{"n_layer": 13, "d_model": 256, "n_head": 4, "n_kv_head": 4, "head_dim": 64, "d_mlp": 320, "vocab_size": 8192, "activation": "swiglu", "norm": "rmsnorm", "norm_place": "pre", "norm_eps": 1e-06, "positions": "rope", "rope_base": 10000.0, "rope_fraction": 1.0, "qk_norm": false, "attn_scale": 0.125, "bias": "none", "tie_embeddings": false, "parallel_block": false, "init": "uniform", "init_std_qkv": 0.0312, "init_std_o": 0.00613, "init_std_up": 0.0312, "init_std_down": 0.00613, "init_mimetic": 0.5, "optimizer": "adam_variant", "lr": 0.00131, "lr_mult_o": 1.51, "beta1": 0.9, "lr_head": 0.00641, "grad_clip": 1.0, "warmup_steps": 471, "schedule": "wsd", "decay_fraction": 0.802, "decay_shape": "linear", "final_lr_fraction": 0.0, "batch_tokens": [32768, 65536, 131072], "seq_len": 1024, "doc_mask": true, "train_tokens": 296500000, "steps": 4217, "dataset": "wikipedia_en"}
MLP neurons of a small language model. Each row is named by its layer, matrix (gate and up: input weights) and neuron, and shows model dimensions 16-111. Each number is 128 + 32 x the weight over its row's rms, rounded and kept within 0 to 255. Numbers have three digits each. A neuron's up and down rows have the sign that makes its largest values positive.
A block is one neuron, or neurons of one layer that tend to fire together. After each block is what it responds to, as a language model described it from the Wikipedia text at the highest values.

L10.gate74:165170147136089207123083111106113163125162149131119084169063061132135126111138090131090112155120211112123096096220154089150116174143187135120126173087145107100160148062135140168152154121112157130082133112139067149088077131136140117110146116112087053068117138150137145117143159177157152142
L10.up74:133087145121117056085066127148099099089143141141144072079150098112199126127101114071116143130148199108111117118141098121056081189071167088155143209149081100154185137092138124140100115126090142142074137131098129135158125149156156108134194139141077107064125100211145107132136152178130151121
L10.gate96:141165166088118120102145116137182090147156157111161080168092087099126151103118098178067142150159174129111113087147136116132119184078159136105201123121106104131185132145214077168163142132136140150149154137128143098133090178147145155075111127128153136127140076118112094131149132123097167174
L10.up96:101118117120150122118174124140112138160163127092076117098079193166136118141111095094161090137140190092107137123194179124116057138122154157116182123110191212137115081126112173172095185164193115178106102161153076106141152126119158127186148167146108096166146155104171147118109140107179150161
L10.gate97:143167140117158115113152134096147129152185125111119083169140171087143149148155128127125127145121163106132121151178145150099094157114098140124086158071111149131097139080139129175206194078090164204124104128089153145148120159173110112085075147123146161080129044135085114039102142160167169160
L10.up97:082134230111154130089135110131193085067109156114055113157112122115135132145142159108134157155179155118115122145087108085154117087178121191117172118126158161172187116143127175119105208153087117147109166154139139130125121103123205128165160177136124120126108162089092122119085131153089115077
L10.gate260:150097203083136136128095074122104147112149190091139073152106163139172145159131138090115130132126144151145148107164147128133149126114139086074137145152114192093117099141155141114171144160056144187115121084117131117169144124111085150174138099152099195148180076109169127097139098107173123140
L10.up260:158174130098125094153041080056123131153117143084130104141145099062137057127112106145107174136087147157182140194131128182132154122103171104129139078162102080105144133045111118151167123150127186151093108161129144109103049162110094137180137063134098148133171095142152068138155124105143143155
Responds to: As of (date). The word of in "As of" right before a date or census, such as "As of 2025"; more weakly in, at, as introducing times or positions.

L8.gate91:126122109080128149118155159142105120113153168138083133125154136156125141122097153128074154137156139145126093052122093119173078170107095104204089167137113119153137106034196124145080115086075116184200117080105125125090164085064137114114067194117058156150131066142120101128130189162124118143
L8.up91:129100158075132122142106135110143140116133084223158103131172121127093141094151064149134148187151111118149114131144134095149071161134062147084178190138132135145166116148132143132164147084099093185160119090065116096177191128101104122182125173181124158095154115223150119127128174142114114109
Responds to: Mid-word fragments after prefixes. Word-piece fragments inside a word after a prefix or opening bracket/quote, like un|published, un|opposed, (|piano), en|rolled, "|gipsy.

L4.gate109:123182116127141163130162123130156138135116145124147057142139134182168125181129126060128178117097147098166074138095148178141124123130164170059156194158101124121148123202153091185157184147169086072131128184145179107115139138107120098135144128144112144117156135108119100171101160075099134106
L4.up109:129105139148113152080193066157138143100114072132107075049101142143150145094127144155145112152150095059122116092116119150122147148141133177110128144140142142150136113111114186224094157105119127086159111175118143112228126170161128120158214136105159133103129158162055145125088124134097117096
L4.gate120:048087076148142134125159159088118093121139122147222099102099100164118093108090146108135137139100122122122119090099117158117129141160123100093149197134084125099165199159154092147159157149077151113130119164120104147169139163112111062112139077193106105156130152130123163080104118090102098147
L4.up120:105117110190154170133148155149088125131137111104174061102105131120075101139123160092130190206130097108172074118160161163149130115078156110117154138193093148082215128180133088125133158163124096115114152129138113126132112127166173100101172109100092133093125138099090059133113131124082105127
L4.gate202:214154115150138135110184100126170153109132114106191144108104109143170128120149143123140172128132098062164125127110179147146141099075169140106140144178195125105091070128106151139134222100153109128137127161145101114074147090144122098130098156100086125149097147105148168110122097103131119132
L4.up202:097120138138142182131159119120157157104144079104160132115111121146184104102145170111129127156099160071131128062102102166145208118104148191115176125104176138116173095127151169150091174117128090128135115155201106107096157168125100081116093118082124114111107168107150131083132152121089108145
L4.gate207:121125138084099115092142107082107147062138162176148124133128142140130092075139164153208123147107043130139143121115121070112111110095091159073152097144180119129130095141166141151104116102157117096134111148102106173120117090145082178135209168132074147174102205049132149174139136106098130104
L4.up207:144141158110157123136118153136111157110095108125193105177126077141121149054124163147115126127099133092130082111100128123143133102122135084127190080159111076134186097145170108054150181169138087150082154156136164120091134142142151153192171113090122162130196201120179149147102169089127219117
Responds to: Preposition "at" marking place/time. Mostly "at"/"At" introducing a location, time or condition, often sentence-initial (At the end, at the Ebell Club), plus word-initial "At" pieces (Atkins, Atop).

L10.gate38:147132197144154091136146116127111145123131075165151121053112109114107172138146121187130143164164202102083142123149128223144168150109102080142180109128126159154210139075104089123100134133194104139153107140130139134186132156112178111110170135114123139115142150143136100105160116164126123124
L10.up38:103112165110125115140143143158143135151163122174119167147071126100122110074139120132128158211142120112081127117113107131143126138150099100124096115098172024105167100120116070066107131125150093099132111091089126109101113173172088107093114172148147152098134132147170109135105110043112138113
L10.gate79:107150133111156078138136138098192187125110119163122124115129157128083170138151105126150131174094117170130080115108164149123105179115105079130121123090121121107163187098141115139112109151175077169175160181176130151102162180143044144118148126142121194134099183140081079096158102107165153158
L10.up79:119168088118077111092081178068120148165127104204173091088133144147059101113126152118098176186095151167121108126123145112087135137085161070125156079135147122130133096095113152111072148116138132097120106123113185136089105114097143163144159095101096132146159140152111163154111111165161175150
L10.gate147:089157159146085158157113145088176145126097147085110151121110166164108135126143104149075134152114105168092138151144147133129135176090091095154186130076086050132165152082145081142121131126147130087145131143097139144165063225141170105159126061073151150092134166151158133145080141096131122159
L10.up147:106070166122113106105151160139156132121125155134107023109075155126126146125103105155091176126109129085150127138095218117189168175106167076111112173154199137094143067129096156151135153136144093082161094128145108083148150098088141084146087136068147153124110139105045108166138129138185090113
L10.gate318:167119134094162112091082124144152164085088173158153108083141159126176143130144051146134156138111111124154096163101112116104102084145100108118183144160126138129212155159101096069132148179118100108159160101105139114133189104120129113126169121115145117104185118158106093087106098117166151083
L10.up318:111116125131186125108129139099149147096167167065117184151108154109083159122144084146123161139074111152075134161141122144111108131149073069087174120103158071134179190130121065110169090112150126147115138164139147130063181138127110045143109112131128143096168132086139088173087086143125140095
Responds to: Clause-continuing comma. Commas, sometimes "and", right after a clause or phrase seems complete, before more is added, as in "a young, jovial lawyer" or "quickly, but".

L10.gate34:141114153092157128152114143105106157124080133130118118137113147094130071147147078118125142102153109042170143173102099157144139089110154152128153164110136161140142152105106105137103124115097131146157135137128120149146142134144123124201124128119136157157022167105122143170135161090138132121
L10.up34:134102136119161117107095105150120139080135162139088165150127076140159146111167113072095104156072148102163109113092163154147114129090133086128142156134149134144123092080116154155193190112111131183021168152153149197163146099103139167101126137110165212176098176152120133120151148156139122103
L10.gate123:161138120099139127143052163129111141099137091098172133119156185139128106158156084166082130140093187078125116167049084227104149135128186181146147109171108149126137115157170128158100157121120165152148207196118090070179126042140142135115120065118144129123103137129076150180147186128164168113
L10.up123:141115168111140108140123158126176140053149104172119176207071162091077117110145132106113133102094143114100149191118077130067138148152137152122109130127154062103119163144127124145124028088122117092125118094152181159162127124158111100157139157138166153089133140171163131099104122126116079092
L10.gate132:235148128187123126108135127148105163151148107148194149118137113105153106056124065115120156115123110108164110151122100181106113118116084131167010147061095111177110162136112078175152132126151093166135095162106122110169172123191126154156128142134132114137139094187170114140108167093165165114
L10.up132:124125145140191114145162154087133135194130149135116092171105132115104170137102164158127153144158104079105134130090157170167107137186105160133157144192141177115148168160106101110165148105071164133137120106140133090094137054115137144110084133116112153109158138116094132118150092179161185093
L10.gate139:143159092127133098151110152121192064092157161139183138114144155177101112106067107160131114089096112148154124134088117086125142177143142091104151145158112139148202105140106104125134124146084169191085121113063153133124108084151143141135157097126161216151162085158084152110059083096114169126
L10.up139:146097105108110161150118161102108108115101136148093095187100130100188165090095086161101141147161130168166127103130046100101095184155150099156128118139148125056073145129129088127080116139105130092148115117112113093079112101107134117081124127159087111121146123091097089146128074124178118112
Responds to: Slot before a number. Tokens right before a number fills in, such as month names in dates, "of" in "population of", colons in infobox fields (Total:, Density:), and table pipes.

L8.gate168:136085093110165140124155175167166120104166092128113157215149089077142139141133120096110179098065132152115128108134094108108079128144163155163095172092102141159068077118123219152061049116129125163121115067084120115179132109094149165123092210158093118137141114105119099137112181096145088155
L8.up168:122116090067118114109097185156086072052177130078126110129143117143155154154132093186112092135109120097134069078072130103093151104119138167118023131122121151146059090114094139160185183142186178088094154178097116078109129166101170155097155107125116124103097130123164138137099169116155121094
Responds to: Possessive 's after names. The s of possessive 's after proper names, as in Woody Allen's, Madonna's, NATO's; also colons after list titles or years.

L10.gate20:161121123152132095135113114172103142133161104118114133129106046203113165070116143125124132128108131141085118110134115156135077152088112121184114134198109134151133122065167089190105133141098167182201138106131110176148131121190143116064107091119107101147140100171109116097106154111172157194
L10.up20:115111097159158104149165124140098163133232188153124128135160094169148122116142156109102204095109129093151144049150125143148093177160091133134069094159135154105071092099098143174111065142153115154125142157114157123117138143139175133101075081135046100113132131132135135129078134102192083181
L10.gate47:122143111162150134128134141175143156155078118137190135126093185202141090186078101146089134146178149074147191111151152174148171194103111120122142212100100207150155149102100093205120156158110140100179161126173165075151057107149133123113064065106134115132132171088114152130163141144123102098
L10.up47:159146121126173145112190112121118117121112171150188106110133162135100104229116134126141133172122102118141195157178138093146140163090152111122179129119119146159139105131127077146148134153110172074098107082103108113105096150147110110069135146077106076099192113071123132098156183098127138176
L10.gate67:089133079093083111084157160131131163124118143137168105090079157181125108105080077150106145130156127145134161122172138131203092128102154115154109162172102151158100044106114123105138154099139186078112131096118129135153120099130164112157108095120139169159134157147139146097147097173130155142
L10.up67:129079117089148163160137163175162154168092085153174155088111189138162113149083134161142126171166078091127160155136075121117157102120093183156113126124107147131100200172135159178071142135113143114102096177108175091098148134106123077109141127148172092129129077125090141083143110146079057136
L10.gate290:157114099102155132160134215106162082117126059126131127149077150195183134168100134139110100152127172109168122118138088065126138189119148061171088126124135106148144131120069125163123137137090162168108140169165116090102070081116131115138081190121084083070141156096106113134112151113148137142
L10.up290:144147120146160140113171131138136091110111092174170138138120131020110132149151125098092098120112121074126165107158073095097114140149054117117045120123116118192079107144058161106181099105132102094134085111139126107111139132129150138183144170110094148144087118069153065096077160148122066142
Responds to: Determiner or word-start pieces. Short article or possessive tokens opening a noun phrase (an, his, the, her, 's), often really the first piece of a longer word like an|al, a|orta, my|eloma.

L10.gate26:114155127129190131127170125136130149146113101119113153103126085189137175117166139087124138097128115158096097120150126172161066165109138075098120187069077045181123128197119131160139128152146151096137119128122115123156132214179120131101064125122151148082141086183088064120161149059121095194
L10.up26:164129158145142153121111097125147182109135146090113120141112090143180163114137144094138164115162123196164129180122137165202155113106103085059131133093094095162092114100129101180125141151133106157099132142179142158072190161115139165088102100174123076141137111123100180115143130163142154131
L10.gate29:142189102173163170125170141163107146109153123173085111099155131145119138157100165136142059088111119110162175177178125125176164170151140123129155152118089073120083102123144098135100169150108134134129086061130067132125098146175166126136109127139165110171114114142102155151063138143107093166
L10.up29:093139192116160180067121119041095129093102161173098113055143109139148116138174200110163100114186158198114111145106148087155072097125098094121104143076092109188089113171093099133151124109149139120087120142165090179147119112127156075185127081112038184144109156091122135067140088086157175137
L10.gate312:131133110114085176076163109062123143143153113090143152167168081133171151095167183160148103120180172182166071124147165217116106122120048107115152175130078167156132173161115155165098182094109129126127065128159184160157153114149159125157114136144109080188144112114137098093142181126168127103
L10.up312:184105163143190136125171091182108173137118134132116119155019108162109145135134145179146119165106131054164118099198070131158061154113188162136095081115140100188169110104080191142140145093091102129121139136123178073144152160107137092091164202137147140117097161110129136186148107095083137207
L10.gate314:101160123139153092086143124102138152096081100121180139144063122102144101141113182045145152130094160091091123103131160188120116096118133102133177154074108150130151110113106059126146094086155075123196152150175127148133164121117135131148107092085125135154120103135093091158126125122172149163
L10.up314:108113181105089123101073118089138152117149159074132209128158081143136130124181131105133154117164171113123119140112086196142098131159168146094097141134081112103112118149102127086125122137120163105143139152154142122097158067097103175125104094148104136136122157117114118148144156056175127180
Responds to: Wiki heading closing equals. The final = sign that closes a wiki-markup section heading, such as ==History==, ==Early life== or ===Corticosteroids===, just before the line break.

L10.gate59:130107108141142150097155168141150105141138073124119166167071192116094075106112105137106110166071092160078149098189141108131125105118090158096102152134131121174159152095135101135117133153136071082126212154153123089035152160068107153112137107119161067155143152179160160124142095155126144148
L10.up59:121120219138094147087111092160104142121151171091105117124150128143129179153182146161146118103128155150155154121145191160192105121155096128094047129104156130136191127091148129164131115126087127141122127096129161121158147080166076116126134121066150108180124071125167159118179131106115166177
L10.gate119:095157154129125091137147118135132147219144103117162141173119106075172160141141093087137158187138128114160102168110122142131087123125105166087103125191080060156129167077223127135149134145119127120099127138117070122117134150158123114119066087163141171120134125171146073167128156161171171125
L10.up119:065187139121195075115110152134141104111130094185193119099152112174114168124122111217109108159146109138095077110152101100114051118117191105109073140093136097148170090117122121116146155100120147097130112119113124129152133102080140090078147134073110147066134131154080168119126182107204109145
L10.gate304:178112157192166093127152129207146111098136140177177115084121120107174096081130114092125133084106140207112126150146171126056165120060112133144072146113106074158092128101144141136108158058125052095091139155100146146141122145197172131189145092133112158097164099209175145122054160161179159147
L10.up304:137115125152156093072150153148102151181178095135097068116131184113138127187174015124143098122197107184167146193170147144127125153069106096093132158085170143107101085076097104137163149085141108097097162187137131134139144135201129151191132129166059138113156101167137152135127082144138134101
L10.gate319:092098111162079097150151077127108127095146126164155133122126166180123145167180177094099119103117120155122093127113137131075141139063155120125105135209145084190136114106059086154170130109133161178097128095079186103153083159145126074128056103109163124134072089132209124126093152110078129143
L10.up319:047123179131079156120118127070147129097116167184132088157107149158032112111091089134146120152136177129133173165152130145119120136112161116110117097146130104091158146182195135149109142081066136135142151184077138111135166103089147100143096091116151111039093123153087177104081105164133137105
Responds to: Row-start list numbers. Item or rank numbers at the start of table rows or numbered track lists, e.g. | 10 |, 6., 7.; also scattered mid-word pieces (Ad-mir-al).

L4.gate114:074157122102147108126157140154163143163074099131142183140154112191152099120112149169137120134121150177150108122151161142115127122210130159084090104164175153135201168145120128136157135102136110182173152175061073135064093153147142117156143145100135128114139096167098118127128198117147174113
L4.up114:095088109105149087156102132027124096145135128162117135103133110154036188135183098153073119147186176148084110145194160122168154064130136177162128123145173147155145108141161191126130130154085148143146095122155053098130092143150126056073123178166123121147102122130149091166132110167147095071
L4.gate153:086145154153160122135118098133150094050142161083152176156153133111105100128096118132107171136093157155106129099094191107080100158110191087128112086104163127141175079065081117095177179138152083116076140104139084089091165086184159128127069076099172115052140105135181144122170111132174137134
L4.up153:110140101148098115154108113138114127079127109089115175109166145190122123081083108109132137092098151176109170166143204123138144077147178100174124115142151165136139068093120154151135169146152127111092150092127130137094165106101180123135120068103172107055124143167125106165143118137132120169
L4.gate251:128125144087164140099132122104075111138109145173122150189138133116093159158130070174137089068084124106156138145131101098092131131093170056157159067073143106110167105132071118099107141174120136193077117112129102136098107134157147148142134095126195087123132120147106162165177155156162143116
L4.up251:137118078164112130095147156139139134075083137105105140093148167153135134091106140115152099158108171099065158123128148167192099116132075137143183142182159140123138153117167163118156166186106116143081156143140134170092180118131150143111126093115200150092174128092110164118123147107114212193
L4.gate252:072123195110150092121146121188119093159137138115158100153127125118079144097140122077159140119137151103194118074148179163115071116112146121167136156133106128187078043078081171121131181109086084103106140099136157158102128137160154162140103136111090121094164108164142137092086097098152134153
L4.up252:167145160106194118113142108050099099113137136089101077070130118134158151098111161075153139122102100142179181121151112096182137125152117120102098066147109057186103119072091143121159108064112136065144113083053141174179198107115142118121189133098154146154121146097149121070140164146103153139
Responds to: Modal verbs after subjects. Modal and infinitive verbs right after a clause's subject, usually before a base verb, as in damping can be, program would return, believed to be.

L8.gate277:126179098118177068175126116081158122136149104126120090104134126128169105177097071089065206108136155121109072165101152143137136160079117123093124150129054175082101149136126082148154134097097149162103093137117160080160136140143149149101086115111107124127162098081111121161089111150079125141
L8.up277:178102129150105160162131145110126077146102105089125142151113057173148129120144113157127136124075153166173161095103122131140146110144171150123137083123179110143121165178155142110096080105079149136105094142157137082103142164068125121063115131108192173119177098141142182160172133151109145148
Responds to: Field-to-value separators. Separators such as colons, pipes and open brackets in infobox and table rows, just before a number or code (Postal code: 7570, Record high °C (°F) | 19.5).

L4.gate29:131101141116066179096186115111134146147166157107103142129100125195132133129089171098108147135154116108042130049132094144110134149104175093108120171122079143140169132065043126124162175106178164134065142165111131115154127155133117121159151078114074137155090082151077102124142171087146126157
L4.up29:088169193145142117085093076092161096144102107108174140126134141137086127109151127144091143118136153126133133120130138135128153179080128111090067082143114120124129109142114113156180097148106117100196140124126128098144073155145174153100067165170188146153096147150174142170124101078146073061
L4.gate94:147093122139130117165158175149143124136057103150152131141106148108159108171132085125111146166148123115112140098106124149112114139114148114147087129145083125056124096138136123117139134158140094059134151099079174117151084096133163104150159127136127119095173121066173130153126132181169076101
L4.up94:173099145129151121140140066210098119149146163125165130119129121043180130157125113089144142153164139095173162133132120164142084110108142161127078133067119051116149028110103167118117106124118077165150105114100127090165130079152114103142164163086107128182188154071126157139150111133139111159
L4.gate96:103175142174154122134199111128140135103130117140169178128126128097080061103124128130122157154093115094082092103163188106124196118119157100109122168135104168105134108089132126113108116132156075114143145184165096064105102194150154121128093087143153120083201096133202115110110177145100149097
L4.up96:128208188112151196116158174127121115124111082163100110155135171128149113186121175134089242135134113141124153103093132164138081109113132108092142126092175066109144126110085104117161143169123075097154133185158105136056182135161114143132117185135136151155137145144159116131129160092131145105
L4.gate150:104165151112098126122116103158191114079092111129105113110137169119139162059160137119114145141173129127068104091146134162081162130118208129155089167069174089179127125194090137116160108152096121117126132138080086093129117196117126198096105119188178127077140117122135128133108139098127135130
L4.up150:186131120145175120154124111067201150064092130120173107189166142150166106178120057103075158132121142112156123148147130120083056125050115064122106133183142101062141106147135121155130127122130161143103138135116155137134079179087080132151084131124137153098159110055192114173099127150133137112
Responds to: Line-start list markers. The first token of a line in lists and tables: bullet dashes and row or track numbers after a newline or pipe, e.g. "- Kola Román", "| 5 |", "7. Again".

L4.gate73:120155089156144130156092134123095156159085141149168159085126104130191157176113103128118175104100164104174146171149143155142109102119105159184178146084131115101156124136143105192128098169120165115125098112090112124128163081131106121216136122127103093197122127142109205153094079105080123151
L4.up73:108166140144166146153109084129135143140155178106074121113141156165150064146097118074115128182183095091091114172117120110114135155145129127149126164164123148152097117127105083144111120103115149097128167210116122117104105119096116188165099137102098188095100140072076128134100170166122109153
L4.gate199:101064141197105088161112089206143135103126122123172121112145184174117112106115117111123236151119133123107141111151147151137156174115157088144166167175085174111099089102175184165105193187163094190115123164130127159107127107150127193078158120083114120105112114119126090087093112165173121134
L4.up199:072104162191134083152089053182197098133107111156083105141131119098129123152182106101087139146114183183155075086088130137138077164112095126149142168153205155118124105110156117133129080204128073146118183144044084089097135119130130143160175174141147123135109125147147150159131136154141156148
L4.gate213:136121194182105145108193052105107136143122143131164139152111093194139141122068110103099157180126121173116049092106158112153123138105172120130161180168108113184148145134135062160153116144125132181073186177087119109134138096145177139137150080132138080156150083167128141126145141130080177180
L4.up213:139130149078096087185116100111151125178135097087175142128150091103092095108099094111132090112142117153116019148143129170170140129143149098127112120119172173060156151107138108085139091174122152172104144097125111122068106087143082119167097158122108119153085126142120129104153138116155103166
L4.gate310:132172101082149101195155095069175130092083182097094139149140150081120135141070097164084160127148132149054160126096232161163078147229134109147134138167176120134123077117111064183150109182096135179134101112115062107121130107112133189145128168128147084156140155118120169134142163104130156159
L4.up310:147190124131167172143127200119127144087135136178161114092067110165124118126050081102143132091156150107101172159107097137127107148138151154181159135148130127153121120104084136140161131099101110149096141174142088127114120149139159159140154138123156096158093127098109165175154176107163115166
Responds to: Article an and existential there. Mostly the article an and existential there/There at sentence or clause starts, as in "is an example" and "There are"; also first pieces of split words like v(OX2), der(ailment), Atl(as).

L4.gate20:170147094110173123113117116120187180137083080149129167137153146172127148082101115177104114150136192193170163058112083076115118118155136123136146074185148158142072105090147175135072145099102080152119126132126123145163095177156133114101103144127178119172057083100136080093140098092104127110
L4.up20:161134183126074112096116171091163147101121156095113186140170091108090116133117131181198186121131150180169112080135122102086088103122175170093167135145158133117067047105182166120108141107191181149161176132106128153149111114171146178130128147128099174176119074117180070136107085080122117072
L4.gate21:100115133101126131149190183084158115176129140111180118155142130195078147151129113146134161072110123153157115108135133125070146129101168090120166153175072179124120076101141092169126118145141095129146132190059171089108113157095121118107152076120145119138170105090108002133125146111084167136
L4.up21:116072165132118164083063126151126194145112104102118112188135115122180164084162150117150132116176120094154111076141142105157152162098134081159155120088137159103118106149094126136140140144120124061182119202110149153145150129085135143131162173102101125143098127094189070118111175140129107129
L4.gate61:119090080163123086087085207114060128170134103157145148120094147169050068185111176093138094128124116143146134076083103137141123108112137145134145121160096174158074101108154087088098136103154084117133099135114111112140156148098111131204057153141132147109105134141114118215146137096124115169
L4.up61:113143129118150101126131153065126110128176141158153183153139111145127089155088137117171177114143139093117135094070135152108125121137140088166123140168097171144058108124138183066086195115114129170158121114115146114080146106107109150176188165142071156124156124152109087181145194170184146108
L4.gate159:118055045136135068142105099166121114139148168111177183099148070146052118124098148118094125148085179134168154074143166125105116114122143132136130105131117186105170102077111143166112143177099105162091134115093076129189131092129183110099203163082074109130184141148094107181138111115121118098
L4.up159:120130078195149172150176150140098100117155149162098118148148085125149141162116125123109137124131111094140153115106085083106170107117156142113057104094162138099064125137186115114128061012134117119121177112146179143120156146143168180174121128146141180133111160125180135167068167207158106171
Responds to: Time colon separator. The colon splitting minutes and seconds or hours, as in 4:32, 3:16, 8:25, 15:08; weaker on name-starts and "of"/"a" in tables and lists.

L8.gate107:131111096131070089139140102146160097101169160166153126192085148158105145145108103175071109083114150100172103096141155137138159142130117076133177069173176102114184122127102134144120136167133116166114158092159080116069175116159145119141172147127089111128218159128064124112197155148118097157
L8.up107:102149074139124100128138036137122166090089089162122182087092109125135096093098109062151095097079106117086150134099156187146143227145138087147147172078112153139174124171151158145176139134131136179156107160183094127150183117171111125137159155159138124090076161188121154175176131100182134128
Responds to: Split word and number pieces. Early pieces of words or numbers split into several tokens, such as 15 in $150, gg in digging, sc in scalar, plus pipes in table separator rows.

L8.gate253:151147148171081021133165116101174169140160137087154165113115144102082142152102068152118101131143176115138116148137148163136123125074142134160088094172140165144142114098143124177144103091099112163170111147112158114106073121138133131154102124086103080147106101146192148162114152195072180138
L8.up253:184154151103079134105148089093162168095150098126153146134124133113104035125088132149109104110133146177120180152126066156084160168094090093150139086113108074092131118144121088156095099075159106117195147172088119097087092110154154101130137187119176118093116131101082046159087115094131191205
Responds to: Row-initial list numbers. Row-opening index numbers in Wikipedia tables and numbered lists, such as track listings, rosters, and rankings (e.g. 4., 8, 15., 2020), plus occasional first-cell words like Source or Total votes.

L8.gate137:078190161240108111157108107092137104123116097140134094127122133128120150108109077143109093138138097144103128150137153141118129115089099127094164138092100120138217221127136091144154081128091124145115208125125125101127106120154185101138166067093116148123116142167116102060109069121138155105
L8.up137:118150087151111088173134085127090102168079162073115073092142167107121152179180167166092140220159134133091107031128150116113102097080118153156186089122137091140111061109157130126162128087117114189114140163148172167201139173056120101135122141137164111177091104144163139172082123086109139096
Responds to: Markdown table separator dashes. Hyphens inside the |---|---| separator row under markdown table headers, e.g. election results, track listings, sports stats; rarely numbers in lists.

L4.gate5:150149092159142173138135091204102079128158096155102139193136065088121171138110135142105160192140121177068157070176105154112112124121133141134154116128089094196129129156173156150173184118141119113107106164092163097136154136193119144134083151160077085075193143156096105110093147116161129139
L4.up5:140143125125156140148142077120102165147106107118138164127164155140192090141159155131142169146092140161100124173146115142101148137153156101081151198137103102134227191144147111137136123201186173170095157109103170094139140118106079134131053113116182083148138156170081169084092103076095153149
L4.gate212:110122135143182169092188154154164134105122110106156097147135167192143139133076140150124176192147111157103137041142100129149079137191145102078129167099131141160165148122127121097096162147077129146130111147174103158122207106130127126077106114150095179107102147139193155168141175134179118161
L4.up212:158141099143066100147093095144124132129112101191131114117082147124102100131100137108147162105159144095102151130103168124184106120138083101108130113133127121165156124095148185120197162114113110129122144097162089081144087151120161063127097119127117109119108129158128111131204184108147138160
L4.gate240:077147116108116205096186098139114109125142166119114163115091124077161106104090150070128194162159144095101111090141133111132155129108134103107066164058116098134099144154116086173103138151049111119118139146158175119120112175201113087161128120150110091113111134221092182113122154068160068142
L4.up240:159138147086124175113185114140071106098127133156150152139176081074113083138080116086149090128123114132142116198168116143157158148164086148093128110084153127157157084088158182118132104094134096136108128176098118146138119128134168133167161121138131179132118117091144174147142166074111164157
L4.gate280:080075129096135166057176081166095162139155177090103102140105115116119217177094117138159126124077112104097122095139063094138101110111132141131126069057114081144116082140121161096066133127064083140131150100149124143146141139089134096101125200087090144168150163155088155116109136109136073079
L4.up280:149103087151132183108144073192052113071190165114094113135134142117138161086148128080154169098170125106098134088091142130104103146111143134114143189074155149204088100096119159070080237112117153101146133088101110165134176061102163137134117144155110163167116105156127105156115132106119077129
Responds to: Debut, plus scattered tokens. Mostly the word debut (his debut, debuted on Netflix, debuting as), plus weaker scattered hits on "=" opening headings after blank lines, digits and verbs.